python train.py --head_dim=32 --norm="rmsnorm" --rope_base=10000.0 --rope_fraction=1.0 --init_std_o=0.0 --init_std_down=0.0 --optimizer="adamw" --beta1=0.95 --weight_decay=0.064 --seq_len=1024 --steps=15193
MLP neurons of a small language model. Each row is named by its layer, matrix (down: output weights) and neuron, and shows model dimensions 48-175. Each number is 128 + 24 x the weight over its row's rms, rounded and kept within 0 to 255. A neuron's up and down rows have the sign that makes its largest values positive.
Before each neuron's rows, "fires before" lists the tokens most often just after its 100 highest values on Wikipedia text that the model never trained on. A number after a token or word is its count.

fires before: "\n" 37, "the " 12, "to " 6, "of " 5, "by " 4
L3.down105 [124 135 130  93 126 128 111 121 142 139 125 151  88 126 108 119 131 153 121 127 115 111 155 150 126 119 130 200 103 119 146 123 113 113 101 124  97 145 154 142 125 103 141 107 123 132 169 145 139 131 139 118 114  92 146 138  90  65 137 126 148 112 150 123 119 136 135 127 128 114 140 116  82  93 103 104 143 138 102 152 149 148 102 136 103 113 133 148  96 157 125 170  91 129 140 124  91 110 101 140 125 118 131 150 132 115 131 148 133 111 110 152 105 149 148 126 112 130  86 181  96 138 154  96 118 142 126 123]

fires before: ", " 25, ". " 16, "==" 7, "." 6, "-" 6, ": " 5
L9.down41 [175 123 141 144 132 126 138 158 113 162 102 116 119 157 160 126 127 116 134  91 108 143 123 106 114 129 141 102 104 110 146 144 159 116 149 175 124 122 110 156 128 145 180 141 127 139 130 100 146  96 144 153 132 174 111 120 118 118  79 121 115  88 130 147 108 126 111 146 104 133 116 135 138 114 150 202 132 130 112 140 127 143 123 104 113 162 121  93 125 137 146 139 106 141 141 122 106  93 144 140 110 118 160  96 168  92 137 128 150 135 127 118  84 118 137 101 173 137 125 130  87 116 140 108  81  99 130 157]

fires before: "are " 15, "is " 11, "\n" 9, "were " 8, "was " 6, "ing" 5
L2.down252 [135 104 130 147 149 147 150 140 114 113 121 129 123 145 136 137 105  99 143 158 138 137  96 125 134 128 149 105 166 117 127 140 175 149 187 131  84 171 135 117 130 156  99  99 112 187 104 153 140 125 137 120 124 132 119 111 126 153 148 116 124 152 177 145 156 161 129 112 150 151 145 146 107 118 143 157 121  64 142 100 108 128 128  90 143 132 105 113 151 143 116 156 101 137 120 115 137 149 162 114 148 137 130 152 125 124 122 155 152 184 126 122 128 141 140 119 100 164 193 113 101 163 115 128 136 133 103 129]

fires before: "the " 20, "to " 14, "a " 9, "by " 6, "in " 5
L2.down370 [153 131 118 131 126  96 103 144 138  90 124 139  37 117 101 141 129 162 118 112 137 146 112 126 141 140 128 173  97 129 118 132 118 100 131 131 105 127 131 132 148 129 121 141 141  98 122 162 125 138 141 106 118  90 122 154 128 121 122 120 131 106 129 119 108 144 126 119 139 151 114 112 136 142 107 104 102 140 137 159 109 137  99 121 125 155 141 143 110 119 116 130 139 150 138 111 119 152 131 143 111 145 165 145 107 121 112 153 104 140 130 146 114 113 159 126 115 125 133 102 127 151 122 124 164 141 146 150]

fires before: "| " 86
L7.down252 [153 117 113  93 110 144 135 147 110 142 137 156 126  91 135 154 102 101 124  79 155 118 119 140 153 141 101 139 103 149 137 127 147 155 133 139 124 136 156 133 103 133 115 105 147 136 118 121 136 156 130 134 125 101 130 126 104 139 140 153 109 103 129 149 100 108 132 107 109 121 156 152 125 129 131 115 133 122 149  86 160 119 124 116  92  93  99 123 129 144 151 111 151 143 144  95 130 127 158  96 115 144 140 125 136 120 177 133 117 147  69 128 127  98  90 148 142 134 129 129 101 123 135 148 105 151 121 113]

fires before: "| " 26, "(" 19, "and " 6, "- " 6, "in " 4
L4.down179 [118 105 118  93 129  97 143 136 122 123  98 105 108 166 141 123 143 159 130 167 120 137  99 135 141 174 153 116 134 116 125 143 108 140 163 147 105 148 109 104 147 124 141 125 118 142 124 139  96 139 120 109 116 158 147 131 106 139 148 127 114 141 162 154 140 122 114 119 145 141  88 115 157  85 129 199 139 132 139 112 132 144 145 137 103 145 112 168 126 120 135 153 110 132 113 146  86  99 154  82 156 159 128 124 124 123 124 130 127 114 119 137  93 136 124 147 137 136 157 109 110 114 136 135 135 141 127 119]

fires before: "\n" 67, "\n\n" 31
L8.down306 [121 115 151 121 168 125 126 100 111 138 152 101  89 134 141  98 128 140 139 114 122 142 126 170 128 151 140 172  87 139 130  98 144 102 130 146 149 150 130 144 107 122 128 108 106 122 126 149 126 105 130 131 114 133 127 126  82 123 116 163 126 137 126 135 144 181 114  99 117 128 138 143 118  96 111 139 120 140 170 121 120 128 114 125 138 147 136 176  84 139 128 121 129 119 141 116 118 135 134 147 133 144  99 105 108 121 143 127 131 127 134 121 149 130  91 158  98  97 114 129 121  93 127 115 144 109  95 142]

fires before: "\n" 83, "\n\n" 8
L5.down97 [158 130 128 127 134 135 124 125 135 133 128 138 152 151 135 149 151 157 160 138 126 120 149 131 130 121 102 115 108 122 125 132 152 182 115 134 151 117 123 144 102 132 107 139 142 119 179 109 131 123 119 135 136 142 134 135 115 122 126 106 144 123 116 131 156 123 123 101 128 105 138 132 135 137 168 148 128 116 171 117 122 126 122 131 137 102 102 141 136 135 131 161 137 125 150 155 161 131 158 131 143 135 112 122 110 133 122 130 118 112 127 139 124 149 155 132 107 130 110 128 130 104 132 133 114 146 172 135]

fires before: "| " 48, "|" 7
L3.down103 [119 162 167 137  95  79 139  88  97 142 115 139  84 143 119 104  86 120 134 116 116 131 170 138 125 101 104 121 103 137 113 112 114 117  95 181  63  91 115 156  83 112 146 122 127 151 135 118 127 147 138 133 109 105 162 124 135 134 115 131 111  97 148 135 160 109 129 164 138  71 172 146 148 171 104 168  91 104 130 135 134 166 166 109 118 132 142 133  91 149 137 139 148 119  87 162 115 133 112  89 126 121 119 126 171 153 115 152 154 164 139 142 146  98 101 137 131 147 154 135  87 110  99  77 130 192 144 188]

fires before: "\n" 77, "\n\n" 22
L8.down275 [129 159 139 126 159 145 129  92  92 122 145 104 139 136 151 124 139 132 149  98  99  96 148 116 118 118  94 115 131 151 152 151 136 180 129 123 122 112 103 128 144 120  98 113 133 114 145 138 119 117 135 172 136 126 127 156 133  91 129 115 142 149 103 100 100 143 117  50 136 115 129 151 111 139 134 134 116 148 157 113 114 134 102 133 122 160 124 133  80 139 125 139 114 126 107 136 167 135 143 148 127 118 110 127 145 149 114 127 116 120 110 131 130 136 131 152 109 140 104 140 144 118 112 142  94 127 145 115]

fires before: "s " 39, " " 9, "u" 4
L7.down395 [134 113 158  98 108 160 154 180 134 133 108 122  77 114 149 101 104 176 137 111 131  87 120 132 129 194 144 135 173 184 114  91 134 132 101 114 105 121 169 102 115 120 113 137 127 105 106 149 108  81 117 127 124 109 141  85 153 111 132 123 158 184 153 126 132 135 126 104  99 138 117 133 173 123 140 137 128 149 130 124 135 140 133 128 105 117 138  93 134 104 110 125 173 154  83 124 150  96 119  99 141 134 127 123 151 114 101 136 149 131 160 125 119 113 124 119 127  99 151 124 138 157 111 124 104 141 135 159]

fires before: ", " 23, ". " 13, "." 5, "ly " 5, ") " 5
L9.down110 [141 154 116 134 141 135  97 149 142 123 150 172  62 110 118 110  79 134 102  96 167 119 118 161 136 134 117 210 139  86 125 128 152 147 127 114 116 103 129 123 105 117 147 111 162  94 141  96 133 128 174 149 110 140  96 146 123 129 120 127 124 139 152 143  98 117 106 136 108 134 148 112 102 112  94 128 152 130 149 151 111 139 145 142 168 129 136 127 120 132 119 137 125 156 116 131 115 141 148  75 112 118  94 156 120 103 122 132 134 116 152 111 109 128  88 125 114 124 134 125 181 107 149  97 185 103  86 144]

fires before: "The " 13, "is " 9, "are " 9, "It " 8, "He " 8, "was " 6
L7.down60 [139 176 117 114 179 104 149 107  93 134 172 114  71 140 121 113 177 119 177 104 130 152 123 175 117 135 129 114 110 115 114 153 149 160 109 186 125 144 156 134 134 165  60  87 115 148 157 147 138 126 144 116 165 121 117 104 153 132 106  95  83 145  69 117 138 116 154 102 129 141 164 142 111 117 120 127 138 101 127 133 140 101  97 147 143 118 137 129 122 153 165 101 108 150 147 138 113 158  98 163 146 107  99 131 121  94 122 172  97 158 119  84 146 136 149 150 127 110 113 148 142  82 124 124 133 101 114 107]

fires before: ", " 21, ": " 12, ". " 8, "." 8, "==" 4
L2.down317 [ 77 158 122 141 115 157 128  92 125 102 119 151 117 130 144 128 101 131 143 138 114 124  93 123 145 122 145 132 131  69 110 110 144 137  99 141 160 140 126 109 114 122 141  88 140 174 143 121 153 134 135 164 165 160 143 118 125 160 109 139 129 139 148 103 163 137  87  89 131 151 154 124 129 134 108 174 152 121 104 118 132 157 123 186 126 138 162 127 111  89 147  91 142 120 122 130  66 127 105 145 123 123 151 139  97 160 152 104 137 146 125 138  97 134 145 172 116 174 139 139 175 115 109 120 117 155 144 155]

fires before: "\n" 47, "\n\n" 23
L3.down211 [123 114 131 163 140 123 157 110 148 133 120 113 156 136 117 114 109 112 123 113 161 109  98 100 121 150 123 132  91 121  88 149 128 144 134 140 140 135 107 110 143 108 127  73 132 130 161 134 125 118 124 109 143 146  99 110 161 130 112 138 128 122 115 114 100 158 148 148 147 102 138 129 153 102 155 117 137 133 100 146 138 121 122 133 122 150 112 195 114 192 134 147 161 120 134  95 170 107 117  83 140 124 135 132 147 114 144 132 178 123 148 141 175 133 124 134 108  90 119 116 118 119 152 122 145 101 137 138]

fires before: "\n" 67, "\n\n" 30
L5.down232 [114 138 119 109 153 119 163 142 124 104 153 117 143 140 134 110 106  91 154 116 110 104 135 119 128 124 164 155  84 122 121 130 147 107 120 145 144 123  99 127 132 116 115 121  91 132 124 154  78  82 100  82 133  74 157 183 132 148 140 153 128 127 117 110 150 142 160 125 146  95 128 110 163 179 148  95 110 101 135 140 132 124 123  59 126 154  98 178  77 170  96 129 125 165 156 118 133 112 138 123 109 114  88 125  96 106 140 105 138 179 163 129 113 126 117 153  97  81 140  96 149 137 133  92 142 119 134 104]

fires before: "\n\n" 51, "and " 12
L8.down497 [119 155 131 108 135 124 116 127  93 122 105 122  83 127 167  79 146 126 133 132 111 120 118  91 110 156 141 107 147 120 139 153  80 146 126 108 124 132 116 119 141 129 111 107 126 141 136 138 136 157 145 123  92 148 141 168 136  94 145 147 122 122 130 152 153  97 117 105 134 164 157 124 119 150 122 133 100  92 111 141 119 103 138 146 137 157 146 158 106 142 167 113 136 146  86 148 104 140 126 172 136  83 152 112 150 127 101 135 141 126 113  86 128 119 136 157 133 136 127 108 109 111 106 126 106 142 132  96]

fires before: "N " 18, "E" 12, "W" 7, "su" 5, "s " 5, "nam" 5
L3.down57 [114 110 150 128 170 106 149 124 113 112 136 135 111 146 129 141 134 142 110 136 125 126 114 121 126 129 113  91 151 134 150  97 103 106 120 160 129  93 119 133 145 154 116 109 151  89 115 180  85 160 103 136 145 127 139 114 104 138 140 101 139 144 137  93 165 133 157 121 105 140 140 161 158 105 126 126 147 139 131 137 121 131  96 126 147  97 147  92 141 126 134 118 134 129 120 137 115 164 128  95 152 150 137 118 100 150  96 139 128 101 104 138 120 130 180 103 120 111 130 132 112 152 131 117 108 110 168 145]

fires before: "200" 18, "201" 18, "198" 13, "199" 11, "202" 10
L9.down269 [107 146 109 139 124  97 109 147 144 101 147 172 140 110  91 119 120 145 113 129 161 120 136 173 128 145 154 106 141 155 133 147 134 120 143 169 145 142 109 119 138 174 125 128  95 111 130  84 118 104  73 142 124 113 151 124 126 171 144 116 101  96 124 113 114 125 122 124 175  86 102 140  96 150 181  58 164 124 103 137 140 172 134 112 115 168 150  89 149 129 143 111 107 121 173 129 107 117 104 142 148 130 174 137 148 140  95 130 110 144 132 123 143 145 149 130 155 136 134 169  69 134  99 163 122 143 133 132]

fires before: "\n" 15, "of " 10, "er " 7, "o " 7, "-" 6, "way " 6
L5.down186 [109 149 137 106 161 100 128 115 149 103 129 128 100 135 125 154 130 164 136 110 134 157 145 122  92 112 134 139 116 122 110 138 109 105 169 166 117 157  76 132 128 126 159 135 173 119 106 135 109 128  72 108 109  83 126 136 108  85 159 109  88 122 112  87 159 121 139 113 105 172 124 105 108 134  84 112 131  96 139 149 139  98 100 132 114 127  99 117 122 131 133 139 122 150 167 116  74 144 140 108  61 119 122 142 122  97 122 138 120 121 102 136 162 113 125 143 117 150 131 112 105 115 132 137 108 146 123 165]

fires before: "\n" 67, "\n\n" 31
L9.down198 [115 123 142 147 114 141 136 112 128 139 128 135 103 139 121 130 150 137 156 131 103 153 143 155 132 135 119  74 151 114 144 137 123 153 124 140 142 149  79 134  89 155 133 136 110 108 144  99 135 143 116 179 112 129 121 129 126  93 117 164 122 155 158 146 126 131 149 105 165 105 132 155 136 111 130 161  80 120 105  75 120 134 127  84 174 102 120 172 136 168  93  92  90 149 143 112 112 109 108 126 137 149 145 152 141 117 112 108 133 128 146 139 132 150 122 126 133 127 135 142 104 149 176 118 128 125 191 105]

fires before: "|" 31, "| " 31, "as " 8
L5.down92 [150 159 123 142 100 107 119 163 104 128  93 141 121  70 166 137 142 149 158 102 144 130 140 146 144 119 160 145  89 156 111 106  86 108 166 139 126 142 135 125 162 134 145 175  97 133 122 117 118 135 134 141 174 145 119  90 159 107 107 114 101  96 143 122 115 134  88 139 100 172 116  88 147 147  62 135 100 173 147 159 147  94  93  98 135  92 132 152 176 132 137 170 123 135 145 180 135 111 135 117 114 118 153 131 140 144 117 130 132 123 118 131 131 105  78 116 141 127 108 118 161 142 111 165 127 121 104  99]

fires before: "| " 38, "|" 10, "Championships " 5, ", " 4
L3.down3 [105 110 113 104 137 140 101 147  94 159 156 128 104 162 135 118  94 181  93 106 121 112 141 117 115 173 128 125 157  87 139 129 132 165 131 138 132 177 134 144 107 123 126 114 125  63  84 138 154  99 128 104 134 117 124 125  87 155 107 163 100 142 146 153 149 131 118 118 120 149 118 189 142 114 162 104 167 154 112 153 117 132 156 170 121 158 116  63 135 173  91 132 110 119 119 121 114 128 131 156  86 166 130 146 130 152 104 153 147 143 135 167 131 163 117 111 145  90 114 114 128 145 132 134 120 128 157 162]

fires before: "–" 16, ", " 13, ")" 9, "-" 7, ": " 5
L5.down203 [116 121 118 118 104 121 148 110 104 155 125 117 115 114 150 128  90 122 135 115  97 133 116 129 165 114  89 121 132 117 126 126 134 151 163 143 128 136 102 122 140 114 173 113 117 123 106  95 123 151 134 139 143 124 126 150 119  96 116 167 105 134 114 126 130 118 123 103 121 107 120 130 162 160 137 126 124 129 115 133 169 143 129 107 114 115 116 111 131 114 116 106 145 133 133 126 116 133 121 130 138 117 123 122 104 117 101 120 110 121 115  87 157 129 123 121 150 132 136 139 153 124 107 129 172  92 134 125]

fires before: "| " 34, "(" 10, "and " 6
L4.down455 [ 93 115 118 144 109 113 120  92 146 139 128 123 157 150  88 132 100 140 113 111 135 137 167 129 133 127 134 156 109 157 140 147 159 115 121 153 151 129 136 150 123 134 128 156 139 164 106 133 129 141 150 166 106 113 123 149 103 168 106 158  91 109 110 130 144 127 139 151 133 138 158 130 110 105 140 106 147 237 105  95 141 115 140 146 129 183 175 137 132 135 151 122 150 131 124 151 141 144 146 140 125 126 108 117 113 136 139 108 119 127 124 137 128 124  78 150 141 132 118 119 130 173 115 112 104 116 129 115]

fires before: "\n" 86, "\n\n" 11
L5.down354 [152 153 136 134 133 142 145  96 107 105 153 106 106 133 118 109 161 133 156 110 109 104 128 125 103 119 112 144 138 128 140  98 153 163 146 133 105 129 127 118 123 137 107 123 150 125 155 128 139 136 126 144 128 148 123 163 133 118 126  93 132 118 129 136 132 121 137  90 135  94 160 132 124 136 143 112 140 142 161 123 108  82 116 163 142 117 135 113 118 152 114 160 152 135 145 147 169 155 161 136 167 106 113 137 127 132 119 134 117 118 134 112 136 167 129 144 132 110  92 124 156  76 114 144 125 116 148 120]

fires before: "| " 30, "in " 7, "+" 5, "team " 4, "ry " 4
L5.down446 [158 102 119 133 140 104 179 117 111 143 154 161 119 110 146 106 143 132  90 157 102 138 106 134 143 137 142 124 106 138 100 140  89 134 141 119 155 135 108 194  86 166 145  97 121 133 127  90 134 127 127  67 103  95 117 142  83 110 151  91 101 149 130 135 129 114 158 130 126 128 164 134 149 135 140  95 129 143 131 111 145  68 121 143 144 127 117 135 133 113 123 138 151 134 118 133  65 109 173 149 100 117 129  95 133 108 146 151 128 131  95 101 154 128 119 134 156 128  89 114  87 135 171 146 134 116 139 118]

fires before: "| " 29, "==" 16, "===" 11, "== " 4
L7.down443 [140 130 126 145 135 165 133 106 134  95 160 142 120 138 135 108 151 112 127 120 104 122 119 142 157 146 128  93 151 167 100 103 138 100 130 154 176 119 140 123 166 149  88 144 148 138 115 133 116 132 121 100 108  92 112 133 109 114 138 111 123 133 178  70 164  77 133 119  89 126 122 122 103 155 131 196  70 109 163 110 117 126 132 140 115 108 125 114 147 149 153 144 145 155 130 117 161 130 143 154 116 129 134 127 154 134 101 129 149 123 140 153  81 135 146 148 117 129 118 131 126 140 137 159  77  83 136 119]

fires before: "that " 19, "the " 13, "to " 11, "a " 8
L9.down43 [151 123 127 135 112 107 144 161  97  67 127 101  42 150 133 132 116 137 103  93 117 117 133 103 119 125 145 163 137 124 150 135  97 146 160 111  64  95 117 110 128 141 117 129 101 174 146 104 164 110 130 129 110 101 114 123 148 115 141 149 142 104 136 135 137 131 115 125 153 128 138 122 149 124 155 136 133 142 166 143 110 120 119 118 102 158 105 118 102 113 141 143  92  97 118 135 102 139 132 186 124 143 138 146 111 129 100 130 113 118 103 153 138 162 106 134 140 126 118  95 136  80 137 119 124 107 174 125]

fires before: "\n" 58, "\n\n" 14
L2.down174 [ 81 123 124 128 154 117 132 135 115 119 127 165  96 112 108 152 118 110 134 129 116 104 100 120 151 143 107 118 101 172 116 154 135 129 115 160 129 131 141 137 135  81 150 135 103 127 126 139  95 111 117 155 122 143 123 127 118 143 117 130 126 121 153 148 153 133 156 109 140 112 119 135  97 121 147 123 113 140 131 116 137 131  86 131 132 135 140 140 148 138 122 124 129 138 161  83 116 106 120 135 125 141 132 110 123 150  86 123 133 140 117 119 156 144 109 167  91 124 136 158 134 129 136 119 127 139 143 116]

fires before: "\n" 52, "\n\n" 18
L3.down189 [133 113 104 113 173 104 106 120 220 161 106  67 102 142 167 156 114 131 101 129 140 167 149 118 121 136 127 170 142 125  96 128 135  90 126 123 106 134 107 132  66 138  98 151 135 103 101  94 131 118 126 166 122 146 121 135 113  46 152 116 104 113 124 131 105 139 133 146 115 145 133 118 119  84 119 105 126  94 137  82 155 120 156 119 160 135 140 103 115 136 123 118 140 123 134 105 153 121  84 122 114 131 121 115 125 117 135 112 204  81 138 133 112 109 112 129 109  96 124 114 123 124 173 145 181  94 114 129]

fires before: ", " 23, ". " 20, "c" 5, "." 4, "==" 4, "ish " 4
L4.down380 [129 164  75 143 105 127 167 111 114  92 140 124 136 110 129 140  98 117 153  88 123 115  94 120 107 125 144 141 103 116 104 185 127  81 161 128 158 127 116 110  90 122  86 142 102 108 154 113 112 127 111 108 121 122 123 143 108 102 150 134 132 137 117 125  95 124 110 106 157 138 126 138 118 164 162  98  97 123 129 141 159 101 138 103 106 140 124 173 115 110 140  56 113 122 131 143 153 131 149 102  95 128 147 106 110 117 140 114 114 140 148 125 144 118 114 155  98  95 125 128 154 139 110 105 124 148 113 125]

fires before: "| " 24, "|" 11, "l" 6, "in" 5, "m" 5, "in " 4
L9.down373 [154 113 129 131 121 120 115 135 138 114 155 135 155 140 132 120 198 157 130 126 109 140 122 133 171 146 152  95 141 140  95 115 138  80 111 109 140 166  94 163 169 114 159 125 100 146 143 138 121 123 106 125 115  90 135 131  76 126 144 115 139  98 147  88 155 136 142  79  88 118 143 156 144 150 137 177 124 128 105 144 131 119 125 133 130 131 122 137 149 111 138 151 161 124 104 140 130 144 112 146 162 125 134 133 126 166  88 139 162 117 145 139 133 134 146 141 162 124 137 168 144 123 125 135 137 142 133 126]

fires before: "\n\n" 52, "atic" 5, "ation " 4, "ed" 4
L4.down75 [151 104 157 112 136 115 165 123 153 117 112 160 133 113  76 121 143 127  91 108 157 109 125 112 127 161  95 140 129 137 114 164 116 150 158 156 119 127 118 142 133 157 114 117 144 107 145 143 139 137  92 109 137 125 100  95 121 100 126  75 138 125 142  88 151 113 115 112  98 134 127 169 102 121 112 157 151 124 134  86 168 106 147 155 118 178 137 107 124 125 107 143 112  88 136  78 112  88 122  92 155 121 121 137 117  95  84 131 118 127 144 127 115 142 121 132 107 121 122 120 147 127 179 150 134 114 125 150]

fires before: ", " 18, ". " 15, "." 6, "' " 6, ": " 6, "s " 5
L2.down338 [159 112  98 158 152 135  82 118 113 111 116 136 151  80 125 101 152 105 140 128 132 144 129 119 111 152 132 166  82  74 149 143 105 181 106 137 185 134 112 130 109 126 113 109  94 101 110 127 122 106 138 141  71 109 129 157 150 152 159 115 120 113 176  66 130 132 126 138 136 134 124 113 161 124 128 148 129 178 129 152 150 133 126 155 137 161 118 117 105 149  87 141 131 156 117 159 155 142 132 131  87 148 157 120 139  70 135  96 109 122 153 100 134 131 162 131 163 116 163 131 124  83 128 131  93 182 149 137]

fires before: "\n" 62, "\n\n" 34
L9.down338 [124 159 146 157 102 128 125 135  83 128 121 122 113 139 106  93 131 131 133 117 122 134 170 121 118 116 102 131 103 121 185 123 127 159 136 159 141 168  96  84 149 130 115 127 141 106 178 119 150 110 148 149 136 118 114 147 140  91 139 117 137 168 112 163 140 137 110 107 167 120 152 149 122 174 114 131 139 111 157 142 120  86 142 119 131 107 122 133  91 104 104 159 117 130 118 140 135 151 140 139 144 119 117 143 108 174 139 106 107 170 129 127 148 105 114 180 139 121 112 127 149 120  88 125 141 117 157 154]

fires before: "\n\n" 51, "| " 6
L7.down287 [148 156 154 116 131 127 114 157 107 154 144 110 128 152 125 127 114 102 173 101  96  89  97 137 115  84 122 142 112 124 118 147 137 156 118  96 148 136 121 137 137 161 134 144 110 143 129  67 152 140 105 155 104 135 110 113 133 127  90 166 107 139 141 122 128 132 146 149 127 169 107 119 111 118 102 142 129 122 142 150 136  97 167 117 133 138 140 139 131  82 108 114 116 109 107 135 104 165  81 106 187 106 122 108 156 170 170 124 142 146 119 122 141 149 138 119 106 143 145 145 100  91 168 113 173 135 111 124]

fires before: "or" 18, "el" 11, "or " 9, "ors " 7, "our" 5, "di" 5
L7.down472 [129  91  93 137 129  81 136 145 116 117  66 110 106 136 137 155 124 126 133 134 110 127 117 119 141 100 142 155 134 143 147 116 118 113 126 130  76 148 133 158 136 123 115  92 119 161  94 129 126 115 143 132 129 131 111 137 108 102 140 117 157 123 123 101 135 159 143 119 103 141 190 130 129 161 129  78 108 120 123 131 159 139 100 124 121  86  93 103  81 128 129 142 149 119 164 170 101 118 142 126 127 144 165 106 172 164  99 151 120 154 132 157 130 144 149 121 149  87 144 118 118 119 129 138 134 140 108 122]

fires before: ", " 31, ". " 16, ": " 13, "\n" 10, "." 6, "==" 5
L9.down319 [157 155 134 129 119 165 110 139 160 147  98 126 135 123 154  99 103 123 141  99 104 110 124 132 141 140 135 142 142 124 118 132  76 169 129 130  62 130 140 120 130 138 186 149 137 140  98 155  90 123 149 132 100 116 147 137 134 139 157 143 115  75 103 114 127 123 137 128 137 163  88 108  87 138 126 128 126  75 110 135 140 163 167 116 129 114 110 156 107 138 129 162 150  88  90 170  95 119 105 103 146 145  95 137 174 105  91 140 140  78 167 128 133  78 151 113 134 155 133  98  94 130 124 131 133 114 147 107]

fires before: "| " 51, "are " 13, "is " 8, "of " 5, "was " 4, "were " 4
L7.down319 [126 128 148 152 113 159  90 113  85 143 165 127 140 168 128  76  81 151 136  90 141 172 104 141 117  91 144 112  90 123 162 107 113 152 150  93 132 120  94 146 116 124 132 127 131 146 154 158 113 106 150 131 117 128 154  87 128  97 135 118  91 113 117 148 172 134 120 119 130  81  97 132 160 153 104 125 113 110 127 137 194 134 151 130 126 127 144 124 113 163 131 114 129 127 141 110 145 148 126 135 130 130 109 141 127 151 165 114 153 119  96 121 138 156  93 116 175 104 139 121 128 168 125 168 185  78 151  92]

fires before: "| " 52
L7.down220 [161 133 134 133 139 144 141 133 143 154 119 124  89 161 158 116 134 123 107 152 116 149 130 126 146 127 133 150  83 123 151 103 113 162  97  98 141 142 106 146 114 128  99  79 115 131 151 125 129 142 126 142 104 153 146 164 129 131 154 122 116 136 102 163 119 128 139 148 112 107 111 120 113 136 149 135 115 138 117 111 113 162 115 138 175  90 154 161 105 133 112  74 157 139 123  99 115 123 167 154 135 106 125  91 121 129 129 126 161 111 123 127 122 119 119  94 118 107 138 117 116 132 105 158 124 126 154 115]

fires before: "s " 75, " " 9
L3.down250 [163 124 145  93 108 116 143 154 169 151 119 112 112 127 117 121 131 177 130 142 112 113 101 121 136 152 131 138 150 141 136 121 130 143 113  90  88 131 115 132 130 130  89 145 116 128 156 142 134 118 117 145 130 132 152 134 143 122 147 107 135 133 138 117 147 140 115 115 140 118  86 111 175  99  98 168 101 132 158 132 142 141 164 119 126  78 127 125 143 125 135 103 182 194  64 121 129 128 138 127 124 101 113 116 107 143  92 141 141 127 133 123 145 116 104 117 157 125 158 148 124 127 142 123 107 141 182 158]

fires before: "| " 41, "7 " 6, "|" 6
L3.down479 [146 112 135 108 124 155 144 124 150 130 116 143 142 113 137 115 143 111 129 150 113 150 112 154 164 120 140 164 131 101 158 122 128 123 134  93 119  82 109 159 102 135  92 159 121 135 134 149 119 111 118 128 122 126 135 115 105 140 129 120 117 135 122 126 136 108 130 151 122 123 109 129 133 147 145 122 133 109 147  94 146 138 141 119 145  93 124 123 117 114 148 116 120 122 122 149 142 118 165 135 128 132 140 120 116 102 119 138 153 141 162 115 140 152 113 100 116 131 126 139 121 141 112 129 117 115 120 128]

fires before: ", " 28, ". " 12, "\n" 7, "en " 5, "; " 5, "' " 4
L7.down263 [ 95 115 131 152 135 115 130 139 142 100 117 135 109 127 154 123 173 151 162 116 130 171  93 117 179 111 126 144 126 121 134 147 113 157 133 116 142 105  76 161 153 136 117 167 124  92 146  90 133 127  95 130 136 133 111 124 117 117 120 131 109 140 128 106 140 164  91 130 134 151 108 191 120 153 112 162 154 131 133 138 140  93 111 128 169 142 113 164 117 142 166 140 131 116 135 105  69 134 143 120 130 139 106 148 121 127 145  87 124 142 166 113 128 141 144 122 147 109 156 120 126 123 128  95 150 145 125 144]

fires before: "\n\n" 42, "h" 9, " " 4
L9.down268 [126 125 121 123 140 151  83 125 109 144 118 105 136 137  98  98 136 120 162 135 109 157 120 138 140 144 143 164 128 124 121  98 112 174 119 144 135 139 128 133 139 120 136 141 128 145 116 111 140 112 103 150 114 139 133 191 135 134 131 137 152 156 128 125 120 118 155 153 116 130 116 157  94 129  71 155 118 104 148 136  99 132 115 186 109 146 100 125  86  87 123 100 160 134 166 106 136 153 140 106 113 100  91  86 133 125 130 140  85  99 141 108  88 142 122 152  94 110 178  99 107 105 100 138  87 137 118 154]

fires before: "==" 25, "The " 15, "== " 12, "In " 6
L8.down87 [ 89 143 125 119 132 136 132  92 129 102 151 127  78 149 125 145 115 139 153 125 126 119 115 130 120 122 128  73 165 143 123 165 136 125 108 127 143 158 128 128 125 145 137 109 139 156 132 113 142 143 121 105 137 130 143 104 134 122 130 119 138 131 124 121  92  82 145 110 144 139 125 133 117 116 128 109 136 135 126 138 113 135 147 103 107 101  92 129  97 114 151 146 120 144 134 142 126 133 144 135 119 125 128 131 143 143 115 122 115 144 128 122 123 154  95 138 157 102 138 116 133 109 147 134 137 154  86 123]

fires before: "The " 27, "It " 15, "He " 4, "In " 4
L8.down12 [103 122 125  91 110  95 136 118 109 122  97 154  87 152 110 133 163 139 127  94 125 117 109 106 146 100 119  69 116 201 122 169 132 135  98 136 134 129 120 126 142 116 137 128 130 159 132  88 130 174 109 125 129 124 146 119 121 138 137 113 110 137 131 144 131 129 136 136 150 161 154 116 102 116 166  99 112 110 156 114  90 168 130 130 109 154 130 152 146 131 189  81 152 101  77  94 113 120 144 152 141 126 137 163 160 126 135 149 137 122 105 135 132 126 120 176 177 127 160 112 124 118 109 110 134 135 107 126]